From a checkpoint of a small transformer trained on Wikipedia.
Architecture: rotary positions, biases, untied embeddings, attention and MLP in parallel.
Training: 841M tokens, 17259 steps.
MLP neurons of a small language model. Each row is named by its layer, matrix (up: input weights) and neuron, and shows model dimensions 80-143. Each number is 128 + 32 x the weight over its row's rms, rounded and kept within 0 to 255.
After each neuron's rows, "fires on" lists the tokens most often at its 100 highest values on Wikipedia text that the model never trained on.

L3.up1080 [132 134 119  97 124 126 172 142 133 149 198 108 125 103 206 141  82  95  67 133 168 113  98 100 154 130 153 176 122 121 165 134 115  78  60  81 138 132 160  88 120 141 201 120 119  56 109 120 120 154 159 144 104 139 154  96 110  58 127 120  85 161 167 151]
fires on: " per", "44", "85", "57", "55", "78"

L6.up76 [ 58 154 104 101  67  65 141 183 128 149  96  83 112  96 108 112  86 166 176 163 120 152 164 111 184 136 175 140  95 114 189 181 135 155 172 159 124 145 118 127 163 148  73 143  97 108 122 110 157 131 151 108 112  93 125  96 123 169 106 113 151  54 205  91]
fires on: "it", "act", "az", "ic", "ter", "v"

L3.up1123 [ 65 126 132 120 112 117 125 106  93 136 142  84 114  88 104 124 140 142 123  91 130 102 159  83 152  95 148 138  83 109 124 146 110 147 135 181  83 161 121 147 153 116  78 135  88 109 145 146 149 161 171 178 106 100  88 158 151  69 118 163  77 200  88  61]
fires on: "er", " real", " tour", "an", " visit"

L6.up296 [133 109 123 123 123 103 151 177 158 107 174 162 104 112 152 112 142 125 144 106 146 177 121 148 106  96 135 116 147 155  76  92  96 150 149 134 178 109 102 110 168 141 134 106 105 223 135 155  58 126 109 111 124 187 207 164 136  48  61 114  52  82 147 100]
fires on: "uk", "z", "k", "ș", "f", "oc"

L6.up424 [112 126 134 118 114  80 210 112 113 123 134 107 160 123  93 150 124 149 114 118 107 149 122 173 131 143 136 176 173 134  90 105 149 125  92  90 131 210 171 142 197 124 110 157  93 155 154  91 152 142 107 108  87 143 135 118  96 162 127 154  86  98 135 135]
fires on: "uz", " for", "an", "k", " caus"

L3.up584 [ 96 126 156  96 111 144 145 126 131 172 134  93 122  97 116 143 145  77 131  97 118  30 164 119 142  82  82 114  86 159 138 150 112 115 148 146 163 151 139 151 155 142 197 127 124 143 110 163  77 128 171 182 144 127   0 117  69 119 131 166 115 168 196 113]
fires on: "6", " threat", "9", "1", "rop", " own"

L3.up763 [178 119 118 159 176 159 128 110 132 181 121 188 153 117  98 140 153 160 172 141  99 176 166  74 184  99 127  82 105 101 111  94 106 118 134 115 174  98 100 162 132 102  97 171 103 127 123  94 168 122 115 135  49 110 199 153 176 111 114 172 136  56  77 141]
fires on: "000", "00", "’", "ase", "ce", " kg"

L3.up1793 [129 138  98 202 126 188 159 177  89  97 134 160  65 119 121  99 153 130 126 160 125 159 134 149 188 123  97 222 163 146 128 140  92 144 111 146 147 208  95 150 179 178  97 178 101 144 191  91 110 144 106  81 142 100 120 113 174 132 130 103 169 103 164 133]
fires on: "o", "an", "z", "m"

L6.up1220 [123  97  70 156  98 113 168 111 152 107 144 132 117 129 145 141 183 135  78 119 138 160 123 168  83  66 116 187 111  35  83 135 117 103 156 162 168 198  77 124 144 144 129 114 202 105 144 135 144 121 140 120 131 126 199 124  82 107 101 144 107 152 163  95]
fires on: "ov", "k", "os", "iy", "er"

L6.up1321 [ 96  99 118 151 163 197 151 120 145 162 179 136 102  82 114 170 155 192 182 137 155 171 108  65 152  82 110 130  49  79 124 108 129 135  57 101 125  99  97 103 102 104 118 124  75 170 205 166 124 124 144 115 121 104 147 107 103 150 160 101 112 120 141 147]
fires on: "–", " and", "u", " favor", " through", "ower"

L3.up421 [196 126 124 103 131 131 135 121  96 198  96 179  95 149 180 153 122 112 110 147 140 117 148 178 115 147 128  85  52 157 176 181 131  89  98 150 107 165 107 136 167 190 121 111 156 182 119 100 107 117 147 232 159 162  69 174  96 140 105 118 101 123 197 120]
fires on: "ac", "ation", "our", "et", "ite"

L3.up1639 [ 99  87 151 134 121 166 133 158  86 136 129  78 138  76  91 140 145 122 132  56 127  55 135  74 150  95  93 150 108 123 132 104 186 140 152 179 122 142 156 149 124 141 161 101 102  90  56 168  99 184 118 167  72  78   0 121 107  98 100 126  94 108 152 114]
fires on: " per", "andidate | Votes |", "amples", " v.", " rights", "ary"

L3.up1797 [127 145 141  98 128 123 103  91 168 157 158  76 181 116 121  99 177 107 104 119 119 122 126 107 133  98 113  59 123 142 115 129 149  75 125  94  94 158 114 138 135 213 176 148 129 144  61 158  79  92 166 152 131 144  53 101 159  76 155 111 133 161 177 100]
fires on: " off", " role", " ", "for", "°W"

L6.up1862 [ 97 148 129 136 149 122 122 110 147  93 116 146 127 122 157 116 103 126  68 143 108 130  95  76 132 156 170  67  70 120 135 106 135 192 141  95 117 136 120 112 160  87 124 145  92 137 149  61 138 165 171 133 106 142 189 158 110 129  75 143 142 152  90 160]
fires on: " while", " because", " if", " in an", " whether", " its"

L3.up1414 [136 134 200 179 157 167 153 122 132 116 122 123 108 151 181 142 126 151  99 107 137 176 135 148 107  64 106 235  98 132 155 140 168 167 124 116 131  84 124 173 132  95 144 125 147 123 138 137 138  48 150 134 132  81 149 147 125 136  66 127  98 122 129 154]
fires on: "ic", "ap", " up", " Sat", "se"

L3.up1472 [136 138  78 132 113  68 180 144 141 100 150 148 151 144 117 163 143 102 150 169 112 160 107 157 178 153  48 108 193 166 155 119 125 118 116 101 108 176 137 126 173 120 115 151 134  88 126 142  88 121 126  73 218  80  83 131 115 181 127 114  92 137 119 171]
fires on: " ", "ites", "oma", " | "

L6.up1693 [141 111  43 121 110  79 159  84  79 135  98 171  71  82 111 106 164 169  90 162 158 124 110 111 114 122 153 105 107 145 162 112 100 134 108 103 141 199 102  72 121 100 120 144 135  95 146 124 157 164 153 120 180  97 117 138 112 125 106 112 127 125 120 149]
fires on: "at", "ak", "od", "ot", "j"

L6.up1716 [ 90 144  83 214 136 139 154 131 197  53 123 126 144 164 133 108 166  78 141 160 133 135 114 124  87  99 157 139 127 138 121 115 121 125 129 113 120 146 131  99 153 143 141 184  96 106 117 131 139  91  47  96 163 134  98  97 173 129 135 137 107  86 154  94]
fires on: "d", "- G", " G", "id"

L3.up153 [113 125 151 156 141 120 121 166 151 124 173 124 142 147 148  69 139 162  77 176 156 116 144 155 145  89 123 103 147 111  63 158 121 109 125 163 136 112 156 147 127  55 158 178 158 208 120 121  88 169 136  79  90 124  98 111  61  82 119 106 103 101 161 147]
fires on: " / (", "–", ",", ", L"